config = dict(
    num_hidden_layers=11,
    qk_norm=False,
    attn_scale=0.125,
    init_std_o=0.0,
    dataset='wikipedia_en',
)
MLP neurons of a small language model. Each row is named by its layer, matrix (up: input weights) and neuron, and shows model dimensions 0-255. Each number is 500 + 25 x the weight over its row's rms, rounded and kept within 0 to 999. Numbers have three digits each.
After each neuron's rows, "fires on" lists the tokens most often at its 100 highest values on Wikipedia text that the model never trained on.

L7.up1661:453528553460511517520461479540504553511551525482572521513515473462533509520495489515446526557481509508555542494487474515508538478518506487464527509499527485472477498516526521509501445528521480556455535496494521463513477487493482505528508479474527480486490474509551483487526511450495501509460545526453473506472506495509473487531508494505504495490465465491505491452495510495488555490510490513518491481519503497456515491456495437504499531521490508479517515486514456488499511462495436511535543488475531486525497491464474522548477509486481497501565510484503500508514501497493481481421498492453491529502533506493556499471477521542483519496487547494499515490488542492489496485491520463496514513443521520527496473455530504543484514488513466497514497470484479469510504499518502
fires on: " |", " not", ";"

L7.up1525:514518495518497502436460484507518493473555511497495492532516497445487485506502532491478519431503492495470493510479505512518468503487530511504503496499492482496471453480484482506491525476489457488484506516486512513506526514479539490531497506490480503486502466483488497483523461476468484450487485546473484516508511478495497476474490481508456508466508491496530488508539527503544492493466492485499489492453488483490516499507532530483486518484491484507509478453502475503502483520515518529500494519518522483509478501470494507525529480548505489502508497548490512488506472545505525420534452523518530463517528566519519473478538529546506499453496528522507470483548484505493494491538495513467539456519505492519513464549530513487448504536476497434449497520513471476487527572478488
fires on: " |", "ails", "an", "s", "\"", ")"

L7.up1552:469523491502485484484521513469516544545511523546475573542498541465499495505510465509458497459456498488498531484450458510509524479555500484531522461500458497505460450504540508523476507505542514536514541512487520554464516507524491457510482501503505460518493511429463447513521452484476481528515502535499511504497512532488517469505481457485525522496560483493578494510523514506501472475482519503523502484514513497494522514523505512468513529517549530495458496516511468503529486528492469479482502483457505566507496493452495496455501530499468511478551501535476507511513499531521466491501454498494483473508506484507542490451516476510550505520498494488524496491518534524479512508517514525527539472455513541490518503521530529490470544505511521479471491507453493531533487495499513
fires on: " (", " |", ",", ")\n", "s"

L7.up937:465460538495507469518505485488494517506466509529488464511509457469492486481540505466524496523468499511508546470543519502511464532461498517458492453473504513506494487470525495502532469470527483525541482488546540506525542515479491481517557514473502482516477483523503506503522489532448516465540499481498483495490542515454526467461490501541469527513508531479442531509550432509495487479534477516494512527506505501531493479484481493490515472506490504494518522492508525470527440511517501477498501539484504494485458542472485501470472486512547447470494495525502474528491462494495429481525467541452534487522473499544543494550480498501492524469513486497496492504494488505507508506515540480533522508481474530498512493493485517502524486507465519519525522483498516504510485476512507
fires on: " |", "0", "1", " ", "8", "i"

L7.up260:500463482506536514539500495513410489454486531456516487519503518503483501496497522477493468546517517537490477512502447504476559470481457472519512505529515501543520532480531502522483492509507529525498504507526484492443485566492531490482482531478455476493469504525517545493487480529524528456502525519499503498500516491484475499541512525485579504505507524497494487479470518476488490486486499530523504508504506463500519515485533526518537537510513512468505453521490509465510468488530489487497513433506524507515489470452476487523476500455466553535534495492502487541544506527537485470508527517535488525508541485503490494543507464479493474518494487502498536483511477516528480481502501511515494478483476478465494490449496521496510511433513451473518497539515484485507489510473512
fires on: " as", " in", " As", "ens", " make"

L7.up1704:470472513504529508526501521527494460512508513505504499487507487482529505515486489454535550488486517493506507582504503505484539558518462499543555468536478511489484513429529514494463518517531480494509491478507470496526497465446479520528528478493451493476505518459503508521457517482455487466508499493497514529522481494513446477506538469576578478506493528458505524523460508499477495475461517513491473505526479453512466489480536483481482530460521462457503519492484504481536505514539512508502489490479487513507490485449444473505521498509509540506542495517506535518499487495482494493481490533481501481501512463486505501471486510532514543481479518478503494496522519505499524540500471494525499474469464536454504518502502510474480491464538457506483521503506496518517481530491515
fires on: " in", " inst", " as", "um", " or", "on"

L6.up1013:476528498523452482473456529501501492541526496538525473497450484513470503510522531546493517474490518520536556492475503514528444518504492495530525477553488475467479501505539517524491508452496494476497522505503466417459514512550472558453532515501501497503551470498523466508491496474460529502450525469507498539497535519495497540492444518529498477516512528502492500517587459523496456487496581513517483525501508476488465506499450506433506524521538506476540523496472542515539457486509489516536511497493515481539470493456506513451498489524487514524463500451507527483516510519527478468467489512480534542528491503501540496520528494475479529492535508515491506517497519490493493516473508469537505491482490503510519500466453523487488479525509492493487519512517520509478473489499464
fires on: " |", " "

L6.up221:539469516501514506521490537493489471543508527470499529555502500526496530530477487495547496484482522474489501549490482477493500541501503516543524499510534474518482529472480460518499556511541459495532516461515458425528499498485518516527548471504478495505427550503517494483489498457513463475535496518491508483496471494482510489516531498514518507512510521537508531415513487491508489483477516445527540484552492438495508495504512515502518487465509485506522476523496465438527516541511507475521504505511485506518502494497495520512480524494503479527509478477593491495498487456497507543490525525552463528488522470510505515511507492534511486449478507474508518500512518497511491488464469482516466511496448527483495521499513496519495500465505468493554487510492524500524507513496493
fires on: " in", ".", " as", ",", "\n", " to"

L6.up396:542519485483506523479513487484473506479468487494492509459505524524524536479527481473561502464505520496487474486475485507487510521462485484489488509516500446492542506497503497529478513479462493512464511542471542485470558522495500516517472509523481508551466519507488493519476521521481527475467523502482527498533523524504471526505463485509571510479542507528546505518527472475451462473455491521479524521464501482433507486482517532492509487499534473508469460517549533500467496495480535495497515469493525506450487480464510488481455521503485515516506494457513495489514488496494528486438507481521496503512528492507485511539553516486479527532493464500512468525521491461483514527497513476510484515531504533499530483474522513511500508517467485467489526547508513501564505467510482
fires on: " as", "3", " announced", "ed", " As", " order"

L6.up579:461495541512509502506527488524451512547513528463526508489520481496559502505491507578492480516542507499520512510527518541501445539510493476540509463533501486526504528481471515507509488470491508515520531501508505461526552484465490586484527467512461469511499464574508442475497506458522501498497479517503479541495514476502524526487531470494513520515514452503533508489532491500493512464491459482478493529501492472526486496478540486520497501447505510452475458517549456456493468502442501461499559457468491477477493527524519483511472523488506527466490524458492481521479501501509466499497450489483504488503487492507544479470559484495473524488490487479540484509490524514510486504534486546481486531492528489551463466524484470502492530503499471473503496520467550477492493462455508
fires on: " |", "|", ";", "olution", "ver"